config.yaml
num_hidden_layers: 21
hidden_size: 320
num_attention_heads: 5
num_key_value_heads: 1
head_dim: 64
intermediate_size: 1600
vocab_size: 8432
hidden_act: "swiglu"
norm: "rmsnorm"
norm_place: "pre"
norm_eps: 1e-05
positions: "rope"
rope_theta: 8500.0
rope_fraction: 0.75
qk_norm: false
attn_scale: 0.125
bias: "none"
tie_word_embeddings: false
parallel_block: false
init: "orth"
init_std_qkv: 0.0289
init_std_o: 0.0
init_std_up: 0.0289
init_std_down: 0.0
optimizer: "adamw"
learning_rate: 0.00169
beta1: 0.9
beta2: 0.99
weight_decay: 0.073
lr_head: 0.005
max_grad_norm: 2.0
warmup_steps: 342
schedule: "wsd"
decay_fraction: 1.0
decay_shape: "linear"
final_lr_fraction: 0.02
batch_tokens: 65536
max_seq_len: 1024
doc_mask: true
train_tokens: 518100000
max_steps: 7906
dataset: "wikipedia_en"
MLP neurons of a small language model. Each row is named by its layer, matrix (gate and up: input weights) and neuron, and shows model dimensions 0-127. Each number is 500 + 40 x the weight over its row's rms, rounded and kept within 0 to 999. Numbers have three digits each. A neuron's up and down rows have the sign that makes its largest values positive.
A block is one neuron, or neurons of one layer that tend to fire together. Before each block is what it responds to, as a language model described it from the Wikipedia text at the highest values.

Responds to: Sentence-initial contrast/time connectives. Connective words opening a new sentence after a period, mainly However, also Later, Finally, Meanwhile, Despite, and mid-sentence later/instead.
L10.gate399:532436519475500492499482539541505467430561485456581438538470484464525473457499454424574493542537535505529501428501520419509494471481425401535493464472474410576466441544498506430450574462456520563499543490527559538450521500506476559527526481460536553554491490508563472529469491495509505523492535452511418555467510489548393585455539491530495518513504465504552546562541466568502454473507
L10.up399:512526447540531530598501454473487445482550463470551462530500486543516474574544528504561515504437493509525489468463519464607450453507494507429502514514449454526518430524542484478467548445509490483517471551466519555448507515554540574513500464544492486580490448458552518453468431553515540510483505458562469541474481538540500531412435454501462536515499481534527492522507527542474511497454
L10.gate448:524531458483524488514543529472502478537480500488493473542527534503489578496442538549554476520497504508502505452427551455561536491492492468510466428503427427506458492504465525488575568514476485514548514506460579546485550489454538470508450458503463569508447457518510492546486500454481448531471420449554500459513495438474477529531454471515518487521490393575632517430481515577463545549469
L10.up448:508514487490476479518489445419576420498480506501495398534464438547567508502618496498544470502556474501419503534531535522563504529516557547565446477484456508462470598542512482447521528465448487620525563473494494470515496498500493499460465575607500459510504466486491502544538530486563479388566495444524494519475474506540504521542432519442587534458442477491567459527550514535456461525469
L10.gate453:541544475385485534506472463406450455439508562438473521502500459498435479442504474454478536495477518498502454582448441499552485477536485546430547534470464479477525528456548545521518509475508532537485498519487524543486485486550553472436550530451424480524471470513558488563596485495555485519524486409494495491503487476565479496470487511403441564507540596452443394567581483450509499506513
L10.up453:503523531464486470454467457453504455465467513467454412482415485541485427364434533451490438510498473564508492497491510467540509471440556470464493481424505482489478492412490543491478515495547465521487471485528526496463535461472501509503537471512487478517543464502524499499443503471480506519511508454459497513432426524550553570480477539517464610510466509467467561479483504498469491495460
L10.gate481:473542560465545517611479462507564433576414471473550480450552543462566514516476489495482495510569562531464411420468518434474516478488487485544514484560474495524519447528511532501509535486518520466505518481570510425477430522488536535477577495556486447458480505517491573469519528497470434519491564471526475494454574535495508492502537501556479526470503473523542468501522536453528564581443
L10.up481:464511453445471536524532519504582451566502525449537479497546483547486473564475468435482585519457560408519480555519515424462505522553534523534477520547559496534530522486476490512463531486460498552488525487543468530567494486454476520429497508465471507501513467534503453516533530508514503530508519538510571498441504565425496574490464510450460532489457548484534539465499507582476444507449
L10.gate512:576525488525441551486529430521529434498456499480455505495457567415559483489568509459484548476523521471488474424492492504497540527503549474444550504478520494492505460467517547470552473463472534514457565500490515497546532419430531512490456513449480498526528538506563502505484452452505445538552505540576444484510453533538482532503443580509473459602447510482575501544497489590508400469433
L10.up512:486528608508535448513621540528458484484465433486473458454526536455472431521417512486543466532484473504488444507509512504503486553508426476492548511419455490551472488514458555507472561494539438539508503468571483514499519444567527513484495537439411488523530489487463477355492508499503519462508448507565471523482492498524515519574432404580555533505517498456511536534531483519491566502449
L10.gate544:501543574554476430439452486476483476507541447470540535466459481416612429458490506492481555512442517500458461507541519495465526508468444479535547528539453466593459521481486533417502522522523452472552488495437527533422538521428520503502474522461468471461495475517442469512450440516519578595460473474579590526478533556514458530550516433570484551521460495517468478475469489480579465496425
L10.up544:566521598467562463497506491453555442537478507536502525427561463523546434534453531523517511557467531495494482514457499501483490502389594506484434456488393512503500528490483594513513468547556505525469480522473512480521510473427503441482430482476477533508500480528476554497533551481481524472484502542608513520461564504545534514474498503458475476551433503513439539526457452485492508587456
L10.gate724:516507417467538512513550605499492427527436429515573589525432449463478475521460461500488542522497516562457544530512508556516534508528525550479508469532559476440490566413505557530509472444518447534472484479417591495478521504433464471458504511468500557506522545472451512508473489451489602519473484474559494498528442475548511512512481506537540561479524538501472471557492519451558510546490
L10.up724:511469494450485554494455533477494463562473482505530462562457447471507420520505510479473520566463464488556520545479481505521508545555486551432488532564464531523517486509491558493549481527524573483478485483440484588546524523551483523448441535459483504534537504483471503552483515476478549488485486532535435441470453554511504505504605531535542446489511600485480494525484492525647529489501
L10.gate1281:539466462488489522611500485433416447471578655488489528445495502546465494559485490467478547531483534498481528507507551564494502513520468527526531476545517476444486470534590547503482514525482492550486509450542433507592520491479509527427552507482549541508470563517525482505531500466535563486488467478572514481444393472487537530550486397482523558545486562495593536491490475472491513530437
L10.up1281:563563481531521528527525497565518549437469489520587546483525526444486462500452533539447535490530566497495439465440539529490501492518552446454524496491454474488507450499522528492466522457562499534480536487478512489527485497490536515459520531462571548560438470529460466506459448460528473494534432483614519463412488513468515527605517490562533487578493535438493443537533526497490527554517

Responds to: Number and quantity words. Number and quantity words (two, four, few, eleven, eight, several), often split mid-word, plus scattered word-internal pieces and "of" after Neither or House.
L12.gate694:528505513520422399573469517548455504504525422494502614491531504535488511472489514540504525562557485521473479507521493477519558541504451474482545543444465569542506454513461534509471544513452476539554574482449496482521506450512499547416529469443526454424544509539494517530463523445440486529517480479474490461475531488454560480568498466484501590512501507529461471473494500562550555569522
L12.up694:511526549490485472551498471515511543472512414508547462519463504486501480524508499479518486480450608474478469468455535412552508500589474489555526496393549439503476516521524564519527438544472460480572505510488577464621520462449458493525524486518500491519458483494577503520564550562433501505551465596556518524497477482532447500459528533494445478508427497501516491505538522477465464556439

Responds to: Spelled-out number words. Number words written as words, especially capitalized ones inside names, such as Six Nations, Super Six, fifteenth, three machine guns.
L5.gate377:504479490446515490401453483476531513561460458460491519516524488500556461462523504437570500500576505547491505438572507469579546487467436523488525555494585555471488487513540475579473478494562467513549519435489519478485590461491398583524509464451439494493488496511446544514545570451434466557457504574549520522580491490485469401455492389515547486561464517516455510519540499528535510563478
L5.up377:588467427465443449440491492486561576483430518505558504529507497441464481461545558404507506524410465469505512536505449483513470505509460526477540486526588504501527474491495514479454486488548431523501559485503530508505454489523431413477503524515499530494447560496404560513472501487493465498488513517517446447615503561521484435472517459482487502541516605448493441502546508438482528519494
L5.gate776:534453459519499496492517557496483481514443522513494545564475484486508505520463474556519424566489459514520450493515495501542496510433432552499502463489397451514450459563583531521431497498532466538554550484522447543549514488507520467532541479468459449508505483548466495522489528473464480481484477478557498458541515495461518451594513536499488519537541498459559568509495469490550524450515
L5.up776:523524474507473518455534433504483451453444447477474492469487555463456453477472529445475510490481556475519465512493414418505499464537455488540488457432414585523524451481463561535592495531527504443492516524465529487512518446487519426477459577481533484530450571511523512422499496511476438490390546555545485430556490580553561520519506452473516515504423542547540467538492459636526526543572
L5.gate967:482496468475467491470483473483458497516437506465428491605569521542499527511535542483476480565546563486541500466446458495436526510484483484516512592471493497503480518499553546559424443481432417474440539478573396521461503453461470510470547485552515509496558544473546573554449523451458528506439514486573513425376425498508490505486533512478509458540534442501490480524474557513543502496546
L5.up967:505501539536495440514463470572464451595456521523561419467504467493541584479521481491537503534509559444543553479517551484547448462557540457472479481508526468515457422463502463449529459499490463515467495506456482555422470472539455453509474510538501518486541450450508461484553518525503556507544429457530535383529521548433514508464419483505411454497563481512420533443453526445550457459474
L5.gate1076:493481405523472545433499526429500502474492457489592493573466483499537513527464521474493494482510531458533445623524490456519484524512442504519540510482465560521538522478585520449424469468509458537475541512484473509541453447525427462517487521543510499513514526534472438449501443507511433568487477554502501510470494442487511423574520478554518499518510486495463505465483492535502531502555
L5.up1076:512497459546482509482449468482497534482526474498488540494474487425504417547483491513548478488466506533545450539530532481482508552448502439518521497469453524491523485567494541509440439511494515556509516421513503567475580453533524477481568466505457512537529546478498547407490527454426554475499438503544504489409520558480501508503484562553499486485516471462528574464459492520531539463506
L5.gate1257:474444455509469493424488456475520449543445421502487573524534498570536503473498481507484491512516552533582464543509484496531498482494430589502562537507497565517496543526498510483542490525501475527566538518486519503472514472558436463516568528483500465491499505543517501453416521482417449556514461485486445443535533565537451454450519449456509470561391491524511519528497488621501490477418
L5.up1257:557529422525494369457383464457523517547456427517529516518476449466553453380540498478490526457502521527524480539438501472509503512478411509500468543517474558537477501611567536503531500473536420520537541490456479439505569530526486408471497483498553517493537535501519497507446445496521439485536493500462531448523519537530483461551501473526591479497456411491530463529486511563505514530427
L5.gate1278:524516506550470458479493426516480443512452528498443594557553388475510415473533521460481525506519533506414490480493493530441485527468453536573570539507539431498497557529543581458500488553504423553459559506435501498488465512537476449443503512534489483545464532513490563571487469468509572508561538497502417490483495484539515492544545442472543526572488434542504539561508491543521543445471
L5.up1278:513449507484498529434502555570538510444492515440434510569479562461462489437532504555485502429499485472561491497489439514517525487540425453520518508484425503471452491456494541442567534510421486477480484489491475530487453493459460457498454517455516563517533479538582583483390512471557452497402452438468511454525543584498520437504526510510481505552496523496523449501552456477559540469471
L5.gate1469:509500452513479468506438488547515526535500429502507466471534547557529480401548605463449472445559467524528546477523477440516464516485444539535575475514485517511458503546537581505522478489524434540525484485511549513541468431490460394509485515396517518437494478502453477520497465507453503500478458561529538491523535488489450447476485550494484459541480375511473518535483530486529551539483
L5.up1469:469460461493478487490476510568536476484471453513480525545578432475508510454459525495479482536512527492548437546489540449487491526433423479563543519412487457567475530588463529503437491548482409617455519488449496496497458475498449419471519444449530509479482465528473537484519489496435447538467414547617519433505524595472439445464515503497553515557454464508542476510474480534518560504487
L5.gate1516:596473518554546497486415494505477538528514414512495569474452467524555478422525516533493469556459519489445449479431495490476564513475467626489507520433455502500460524543479574426514488482513485496459587492479471450525473566512410505532497569488500480461515481521554462607528436471430480538541496504464453535538464502480445501528464514515445485544425428501469541535502553586561572512447
L5.up1516:517484578443456511523380556525515491526518417512439566497539505491528486420480573503507502522460524482568558487549501504470510504527403488537550467528424486487506582474510499528498500522475476453472501525545509491470463579508471460517387481442535447459451462519518510520427488459509505509484477482462501441565509529488467439474511483575573495536404430464536509493540518554606499523463

Responds to: Nationality and country names. Fires on the end of nationality adjectives and country names, especially the final period of "U.S." and endings like -ian, -ish (Serbian, Swedish, Japanese).
L10.gate101:500476543475469469564523459495462510511433468518462498468518447510451494462482522420533535487508504452473465461508531509489546519484499522470536520578574442439439499528439492539525458482518515463522512504550468504482544476448437499516498489470458482470468536576482504516562493479507557504552504516532473456490477447601499573425486567469468428549504475465448524509503469560439508543478
L10.up101:469472493584534511454502515426502505475492448496513454402514496522486573528451570521453512513529458518435474497548489453526494501545447502522498496390418443487482464503426512537488468467443380500517527531485422443555556501518524516539573475519446542487468476545560553463542462510500536530467462502571504538527475528542506455525469520563500504471524394529514518468514500590484535499406
L10.gate450:486524475558490565504547547520444536481492457531458466462489523444482478477513464546570489510592568508406449543570541511516525553487545522513465524478494492550457552559564493536494482521542441538558570481441496494492509545471520495519497549467466529447539541496486501487462529477482437561529509590591496470531485471466433486430552446517561507472488437571472518553554503518433473553504
L10.up450:539582534455495549595425472480498558429525447515466567487484507418557495505517496544571572495538578470464523441520538486528488499451540508533537492524394492513500551521492484579582434512553535578535533494458523484532502504470494494504448517482550588517450509477514483432480529506497469553518533540548468479568546519535522473433516475518592499461497401562489517494627454517472495524484
L10.gate493:489545460506584490520530475395423515494440523495463462546527540471511442532495485508534523445568498449514476493506445434581511486488458506504529512470488499525467538485550495535506517493450480443449515527476532523460372499447543438473497533462395460513526463521497532498499581516519478505497439403510475510492494505495492407452433476528461539511548508497492473486566519497461511497563
L10.up493:471424369528470528473485507513528390501531497512480497484509526513426475458485510485475540549567492463544587506479480568522492527515436517452511528476499513420504509546418560510480496405468506433505436519533495494500474473480468531431558471493471450472526514490470542554550457489537395493479476498468494486446504471507525561495398488548550522505503550528484520491460499489422587540491
L10.gate1047:466537486435518466500510532538510485470510505470507424491554499538452462552542484479554455445550494497474563524472485433472495504520464501478496520491465515481484466575503451543415488484524459535496481494492556507555458498536509412465521463519512507488406510477470455450480491508492483516506453543516485535492512547526450504503527460555553555518493507523511549448553500513482525528488
L10.up1047:508495564416477499491495496417450581461496456549527501447478514532510461503514513466522472485497493539452487528562543544546506501495455442561591512488470457474506529435500498519482558473551498542502494518531558499540466473484460546514543450538538502468453483519537518566420509558545509504545489567553520542533505544537445552455464405467474477489499541459519526399489571539474489486513
L10.gate1113:505544522470468493417505528572494454447478448500550507541507469509462420503429494532446522469459529521470504455545459540491539539557547528515493536541519445588443534483522605533516508444420525449539500449532428511507502478433482497493459485492487508437462527521530516479469514464520512503510521481503493493501417433546534470514499468501464512495495484489546428488473509469577510557479
L10.up1113:502514524521449503590589542563520515480523465482539534477494589474507468563454441504552505509586502458526450441496525508464519505481486425502521496438505467452480525502534532471464526488475471541493494492483468487505471536457537495442442448412513455548495515500519499518502493447488501529539568475516455498462535454517496476410579544461478535505445527470498506497520541570494513550557
L10.gate1250:509459497527491545499540495458451484491513484515552472508442460485444452460548414557473511533468568492484497465485398450523514479482500493468458436519509485551475537533559505436447506569484541524562510504497482595535482468547437544521552440596493530558520560492505472473555478479551494447525518480504462426531517450492447528428541442442459532534500503508506499479485556489444481499465
L10.up1250:479503507606581518511511545511521579498464486471491525508462493447447503469549423567497507461501450461474535476477520535535505530527474541425519536522450527489460552549458509545543563461449499536524487451465453461450556533419502535510494468497505484467534510523500447533562426514548567524446518475508494488572451477471557458432517524429472482518554534464499471490567542531508490499521
L10.gate1283:513526518509546491475586481470470490511474397495522488479545482425485486531461485540535498541550600462497510518467535382524514519494501494524470479523519498518467550538492501523479453498550530519475522451472471531544500537528552491476440479486450497462486504507590472522463517464530505529564548493473567525477485443524472537521492525510469491519483485525555457475555558544464465509470
L10.up1283:489490529434529481507500463516546533530607444502493474483448423499447460546491487485470500440478477488492509489511561546470490465503476524598517521515503502495488534525509530558567505497491404555479541520478598467515493577414468411553468451488507455479519474485526547458494450477442451440485558468501561471428516541501428544431497498500543437465520553515521492505509474485541447605506
L10.gate1314:501503458483540432515502494500416477475560439533547575518487478473503502475494504545443520528561478524449458507489600552512508538537433441497538500452454501481444616510451552512544536479497453483514544485442480450514528513468516516483614503483491490463551575515503500484468457490464506487479550502527536551490502529471469488565505480488493518529441499545529494581456535547475489553487
L10.up1314:493451483537556489509582514430455473506457507431536455509572532544592468469445492510491504565579524520551515492467466528571494447504472467492549494485419511472485513551485485516544531502515507519490525514408487481525549526425477588562516451440437495496458520520535479542547510513483513528523503554488519527483473425562532598430567472445459519513458459496458509497480506498433509475491

Responds to: Nationality adjective endings. Fires on demonym and nationality adjectives, mostly the "-ian" suffix completing a place name (Serb-ian, Indones-ian, Belg-ian), also whole words like French, Roman, Asian, and "-ian" in first names like Sebastian.
L5.gate137:492562569509552489463528600520467464562453541502496494556555517551563483487488427577471486468554514513531480533501503463525507561511443473510577463509424440566449484525479506522542543514480563525533516470476481512500478506534530501457516449506491543537451523536395420537484563495491500500532503489508532489487418439540482508458491490475475511507538429503458461449473425480517502453504
L5.up137:452554526514497488491506512458472493551499555516504427421500488546505448474568491534484504431503474515518536513446453537522438481510464465534556518509426502525528477499502498542507518507530566546495574519482524519551509458558579466482540486581484551567469476527412474509478502552560469495503502477488471487515445480523495518483496465512543488501495558547425433465480427434476523444475
L5.gate435:481509450482546549507514503494414427469529450474501475472488540569498478454463501515573549467536462453515547488480491486456487512518498442539615470544486461522501496536461552438511533513534492478464505472503439460509501468483506450503514512445472523495495531536527521514382508492488487511514508511419467583472500535523542546471469510424439547510401477465440543490545579454470533509462
L5.up435:488519456588465482480567558515450503558570464496517476478523475502512465537460485535471537509421439446519518528579474483440497428450444436499525494491489427552509554477564494441498476547526509521430510523460449464513531507455453504539446459441520493484483484520494498523471515539528546427538510464596495500483482579463522505548456410481507516462500412418492494422486493491508507478466
L5.gate529:471504448473479454499558473490465396499542497504506441589538440548529508518485521560551484521471520471449507543518501504494504488534443474573377497509411477504506476554531547516607517520482446432423515486451484495521489546443534440469477484494492516446468514509496440448539483482525522416457399563490480504488499593505511513498447456496565491458439426475501457481479514497572496502520
L5.up529:517532503511521579494569559515434466539576563509553500530497490521509517549405432533537490561490486489483486442404509479527520532528526531530525544524524477453455424492529519514496464550525480482486502473561489428453462512455514527542581448512547477434520460525558460450557572526513480516453463483549455512560448597506502449543504441468522510466456427535477489509494484538489533477475
L5.gate583:458501468469522504505561489470493435450579517502493471471544531451523440447446416521563514448541510404536482549527485480570502500582431462557538510506481469524508468568526490564438515563607417453489467480484519480508511508455537532461566494496439555484484510497494437495449444516475422466491476474536449517509520506469490486484528458516567486491497434475502508486554545590472540489536
L5.up583:454509485578496578497489528468472402517506532454507392463499448484525488580445441527560506514487492442479446559497505491511544510555519387511544521489470501520524511596511434487480518520553431507503508481477499432559486508527481547450570504510529519525480472503524494495477455514496469511524499533524493568477477547552472517501514421537482522493481486431423552446520546535463554500458
L5.gate713:476478450470442515449554483494469504486441474514500459431490517483507473384528452526522481590554571487535456511449545497505504531536492467522500464393451580594444476552578544534467495509534567444519474474484491506524457550467432499519497490470478555494506442521558479495457467510490470515512523512546482457455467496467438503498503493403506528488458550512490504476517494516508533573494
L5.up713:492493535561494481550583530511475525470495491486446506445516462481468415505564434534500455437483519485529513433518548500482487502539432424506545482536497490455548511527545477523508564462489510479576506515521551493472533482472468476503517498493534520532509429456540454505498379541515500480536564465519468474508474467463434540485511510502471484463437479521581491428503491596472575540530
L5.gate731:500468460557474510430530545591489510463501418519446494418513517520544436458496528479526478522542518483529437414588541502540496494549553537498561546504452453550487518553496537553459509426519540517438574489539507462488543458435450611473523482474477499441490465511468476542452454560487445522533544557541529538513470508500482525452535517453472486536451528466436462540546514525505498526474
L5.up731:520541506543446431508522506498500479413536439493519438403523503488563410451487503474505535496476555465528497482566558511496490479480481463479520529479406522548547568490499529559473435440531576469507512535513516486460547485469473518459438521472517542551500424493456503563418417535517527452590538502530484518523532564513522534454467504472500508587463505482526456464519490520497554478475
L5.gate1141:497470435494527532470508482493449453471514444515544484440525461449503418496437396510557527514490540461460446484571539514539520527552412478492524512492467443565477486607535483560439532574567493509609528456554493512552521488449495532489523424508480534526500516530461453520418498492500508462512466437604476576483450490537491538531494448445505504533533481497510484505522480525452525532511
L5.up1141:523516420431501554489490432433408472442549490521501466462460468446523433545400442509522518525480536458505490537529513491528489480559488480527592449472521544494566514561543482546504512540554459528516498527490535509544516479473564462497552428535435549589489539512439463521400477548474475482460532430557505492473449503538525546468507445518488511486480503528529532489530500511471536553545
L5.gate1322:522452447456399481438527444507559545463513481458532481478542401452490437458454486502518512459482454532503500509503471454475487538531461492488482442504488397413474492529475588520552505470493541485573473481525485423486498465458523501507494428544469517496590517530477480446480414536493522477487538462494482517438530486517464570537531462452501481420553441480514489517480461465487513592559
L5.up1322:516421439503522490535491532528436440504482495551495451500546531460477498470553468487535474560496532421500531466467515502528515511537537449489525473504471451529493433536516426520464478510506453568531536470480480493479583526499503521555541506487520470517493497484503558518440602501502478446547430467404501475519497489569526489470514448585570484512489578464549363420490478513529512493459

Responds to: Narrative "later" and table punctuation. Mostly the adverb later after a subject or "was" in historical or biographical prose (he later regretted, was later accepted), plus closing parentheses and abbreviation periods in tables (No., St.).
L5.gate12:498552538540555479527518577498505359521487499466485548497545466507563436355497506481541521577521509462410508529405510468492523487459510523520550523523528562534478527526470485508509440499536516515526521477494538528557402544493469471475506527436504491539440470510470458553477535505487470489521554550534563525466510521481410473545506460492521530516527423466500394487482490497465490505505
L5.up12:466539521468555453531451555502456434499487506447440487494527490556458425489485504453551515490481468444488499557445569471453486539484494471482503476488535498502495647512473497473530537544480435522493487488492544565536455548448495487513477471474545465532445433460475521532495496544489505478505575502510459576496530535427532472514477424519495547556506557476524490528481508445503494466441
L5.gate87:478508490574498468520518537499561466517534500484551556437489498547504494444490502533487480520461531499495462524483418482539558510473485555517405481474483503581509520497541544480554511481492504467565495473506444534514493574484436537482530502506555425491483456542449531460557522447488524473572436462488487539467487467532485504510529400471440479542402502498520507493546507612560455506555
L5.up87:517436460495534493550503501488496549504493494471456605467513476504449482517493547511469443519531578499501470455493445474537546517484543551520429475484475536459528507533476578523565479526491534501446511448534616479566539509520569499488515550460492486440499414528453489499464523502501495475573477533620513465515473493574451574473509483445507548519429548506493476485467520444564485499537
L5.gate223:511484543471569451479572559472460430519548406504450510525578471444558460433500509510516502536474535549547544508405472449484500506473464440462531452484551560478487502496406552438468493538534461455542545463502564508559484502530506501495455522533543431503506402492459474493493506468474441484530562512535507487467456478382501578502483493502517500568501473481487496589452480472426523536531
L5.up223:483503550605554513492532563503504538414455485494494581510521483506491474500535532501502521544494521533488597449475449457538552524456558541503454519502522539455483461512503530506497460472606443483526550496502461516493456472474371473548508563463484564443503496580476521470499524473491471536511542512524504551461488487457444520522478491452549501527465469472489532544508586563526479507575
L5.gate548:537503454508475480565470507464508404443489516471446570454505488534488438478454542446569516540511549528445447452449530484487517519434467475514485470513521436531490517486537587520507589523542494525537483492524503565472463493433549489482521439517506542514516493514458568462523570455481481492536468517498482417505489485483438487547493438450495571604497559484522553509511485551494467502464
L5.up548:489496495497483469582476518475535433475481526476393584442448497507498470463470574427562514519463528496491480475449522471515490467502450455510528534458495496510578540505521562548501558549544494497529472533556520562494517447441545558497495461531473504482514462493500541505521529519461466490537450542497530451493515494475462496512482435488512518536444583507514558486519500534463487505443
L5.gate835:538508490444508542501518542471537517501497477495464454478606546571501498514454532451518494482518478541465433486518517565488548509510558545471488491452498493530448587514497596531479518460479504409429479491507513528528538520459404478489404554517520449475489482526509511517441587487463539462523505569541513509509506428566451569471529488507487461512479518559515505531559584522474448561562
L5.up835:495514421549436569504520510480490567548469496486391496474504479496516420555512503514467499516537540519423405497499550553491498479460571479473521485521551516555554509546532558502493511461518504494529523472594508462531495489487462501490472488518500545530500442476540385448524442545468497508452496552519505492508514541478479524503478514474469472562447476490500515510584540547464459549535
L5.gate1108:481489562488500499449515529588531539507533470489504491512441412501432517479537409503535495459558467479512531528515385496527464491499567495447478489461517521482535483482510511560543553572463527490543595505485570538545478495544569543490486512458491461498441458533483511482521462506519508456420514549530457538545530526545519458458476481491545476552455506479482511546509474521516460489530
L5.up1108:482476564434545527449483434513539524504521485516517462510521484423609509478477507473485477529515440492493516567465541521452475487499510446483454515441476516479475505491389535504492458504503496409510439507494481549460588546452559510507523490499514481500415553515539541486545481491466520517504445458530531467465475460519512531516513543516548484530506453529432514581512453469443559543489
L5.gate1142:501471523555531451538394531562496497519536418517454587467516513442439459468454465537524513504488519536477505462532484548491501563500436513437454498543495531470482483497595476490429558485472429526521554468485500525538508494507452489506507584543562525447485494464499527471494497467452548471535482502520529549493494464485500447516531467558443522582441589494489542526509507486489457450534
L5.up1142:498562460521514455470528498457550545465499463490543512471485498501464464496478457548469479504511489486454579571492514472554519454470516470441502551507517600481473526504521536570480503489514473461520463536538518441516504605532552525572457568532437522519544537507461505504463550480530575504509524499524505509495518465562503516474524565520486448521513429515548420451584524480524508493552
L5.gate1383:463485543491497469482477491504480446505517508506511504551434494555492471434513425430576551493449491479485452544430464503530500515510433535375448484458527541450516446535561576450522599565411487492522452500514470531500493480507497576504457542478440503569516467481450506534501538517516477523519488505521465459430523545388518496597516383497552501539488448527500603507462457501462462480485
L5.up1383:449471474510498479494367532454539416534476477528457513485544484535468496429537533488516518487585504521405569532457552451486470523497519512528450505430551549507481486539511591473526522439506473487462480521453463489470531505439470482549483571531505521531500505426492509503483480497531445485502520556496439431468498528493460520577531421450478496454543408469527578465487485496531507529452

Responds to: Mid-word name fragments. Short inner word pieces (ri, y, u, i) inside rare names and words like Leandri, onychomycosis, atrium; also "later", "of", and "Succeeded/Preceded by" in biographies.
L12.gate633:533498508429492496471413521522423479483423479521437503456490450556508450486503527436467520532512513489508532498554531564529552528516479470495540475496463515542475528559508510501468551607475395451500545489524453456518487491427376505476498492479498446487519493556452542506438478472480492504479545527560493486455470436513463561447517461492580490569504563486550441600474464522566407490482
L12.up633:544435524509530466517477516478554516500483455500452467520493480533450441477500464477532459542512541451504520555504552408541477484509563572471496509559472519559499508460490501530533474420503504528477527553485498543476510478430491568508507474509491498533465457517533548478453413500411491457480550545493531425470492530461456469516602411431558488474515601523500432457507523507509508506486

Responds to: Word-completing final pieces. Last subword piece that completes a word split into several tokens, often nationality or language endings (Serb-ian, Arab-ic) and -al/-ist suffixes (can-al, Islam-ist).
L12.gate908:542508512450474514512485438480452483498459449512419513437463419501508499556524478528550609524512487441547533420508492509565540545535390468464470580507516561502498557570523470448531614434483459559493540499492450565529528486513533501523527526488435434570516511550492522610431503456497459520507482494496534520507469450517533599508532447543572443496549525477549505568511514524507514516476
L12.up908:471483475514488566517523540536465483548455516523450504538497493494514532524487408569522494505450499440519464440449505543424495484497551487469496481484555566506518462555504543550481541557495437537524538496471539464505595518496515503560521506539461486480533519474504519475441532569528457555385582439496436497531472514525502639537509547538492516520475523388562512497477517530530497491492

Responds to: Quantity words and numerals. Number words and vague quantifiers opening a noun phrase, often sentence-initial, such as Two years later, many civilians, some of the strings.
L10.gate224:492501495465448477514472487541587498464522448544495588486493467479517488445541545522439566520501569505485471496539512488465514541522466474573446514472561551537465556520516559463497466446562441422459536481449481462526497487490549432487519511473512522493503488531512489554498436435433460573486453535508476470524590586462475457555495476486565530556381454549530484508578527615530510513528
L10.up224:496431449533482498519491533495495452426469419577525529542566522489565469501569513516525456463571490498586469513420459425474507525417460553562530510506534563482499441504539505513501506495441516507426461484498481508537524481519513515548550471483501464492506555494508533471553468487447419494507481516503521522484532482478542384570536529502510517548479460465467504569421515575530481457459
L10.gate245:555469506514521458521473507453532484532436408484547620566527542491487537499476500520446531536508535497522433419461489461537527537453495557506533523544517494549486438517483502442465547522504488582496541460508517563479498542513483513441567531459486510477478571537525520528493529484514513501547519482532569596460508479542439475541481522544560546529508461516528410537463515575503531460445
L10.up245:481452502542423518517440506537508554511533495523516513524483420568435494460504477500498565558473556455571493563494414486513505484441448497549493483562564567534530524456480544460443502483524505519466504500422490463478472466519450433520504487504530538418446480488537473416568464521535442519441503466483475490469568563485478398522484435446550516488545571479502446520506511638511477583490
L10.gate265:560525492510437502547449382482524477501556453487538548490439452500444504491545479455422526494526559473481444496478487504524553511547385479546478487450433510449475540530537467492459560462462412592486543502476563442542529491516489444494524462456473469486510579506409519434474429463501531507490480525537529542518546568580447481467469482498538468521545414517494477527453506560530527539485
L10.up265:505494453503441540460443495460505546495471413475461545548483507457474493527543536500489540509503496566535461493488455547517522540444497511519567491463484563524459512496564607476496498474493457587487505436530458493430438543458465533526446428436530485422483492502566493455482469489473502514493490492502461517548535565543512477510557498494467576579454524512442504540516557533502537541450
L10.gate277:525537477531614429568508503513544585529447408468439450570407534491483536414510479460541520550466542482473442403444496469511500515486490437466524534450491477559469480498552531545534542501538524613488530476508463480492496526498507485485407529481489555512447477513491459499472557491512542503517515502520591527449503544504472500462510541454481519573488520540454549412467491422558530493442
L10.up277:497493462511501487460485509522481518514406468483536564494566508483534507467557519476414458519441558407542481496493442433479508485505375471583512550539481493462453477502553492474444429538451494479486561494538455443461457483517477515544516525506467510543472426522507484575475499482448560443510483490465562539460475454534474486475533509461443514498498517479496572482499503452516558518520
L10.gate338:536482459538475523468559527555480466493598556521511472551513526409498498525554438475483581484533448464502456477489554510486536553396485560528579438522500514512487478439514524481487568443513406490576526448488440500491485562441473534503482522438483542513499517505524507501522470464527481503520537527540453523533517506420554427448444442431464581512521378500484514457515423474500517532457
L10.up338:492476522544449458461526469513566472494548438535522520473491565535468500461483448483469543424557497516503532505537552588530503502519538528553527497537515476459471516551460521497484476482483459466493456465495503427521500479539549442475491500486552524431469544501523475393486484455536550500533615542504587503446530556557519460519510502511551467542445447589536481536541465538516486500423
L10.gate707:513480430506504432432415522486487510528507415491543498485458536476460458448493519450478451497505520466514450496552420490513514584503447476493445487493499474489454547550541498491472489495487458492488542500457494473509535529434531533475462504492508494524533532523517482558511480458528559482550473514479539500448461543482502472511554502476557492511496487538440470458506474479405500471534
L10.up707:547460427490417480458400467494470460527523458475551421543531404477527508511509508402522513523448477531561510512514493491481489454571540513594505446450541507489554571475505486452514448540441434545509548527456527586440498541461478502518501454509448514586553487480500487566485521505469504532544453560472531440466456559459503529509483453514456468474490480472481456415523516423471509517507
L10.gate978:552474543526447498523518500477481464487459492477481486520450498531508523484487488557481503477520578508535387517431527449564539514439481429509541550464545625477504518489601512473468506515483517507474548465433477506465525591537524442461543566454481503508455508545480522490494498480577435518530548462534512522530445560495467476449543516490473455466396419509497503443481566550529493549449
L10.up978:565479518504449459537455466499521467505520499482460434579514476483456528570531492630498490448446579466491553407501473461573525488543492478451455524445459560539509520517451514472526584543487454438500523512469438501457485527501509464463475520524470465444453540532524498489579450477569556587461481462540453526537517560539541508516533476517460482543432446546507492487569528535561514615445
L10.gate1151:540454511449434540447410506502472523540427490546420494506516465502548440469570549490483482507484532521503506487473471456535519519484449514517551516521461486530483482533474568523495454552467433490451527531494504418523513544437475520503542427449480512525536498543479512514468531454480503530497476483500490494523492532448508532484428488502511528539469524503422456497502524559475510477530
L10.up1151:528548444572532528463515465506453502517417512460479547515571507459531452542592548541452466443482583456510522451556574468511479457508488427455499511463377487539565489475478535455529507502537501477438533530481560529494475489460544512481466529474485502538509476500464482490461494525436538524461544448531515438484549491468413531416506563465461455558523458493526520518485531473562462417512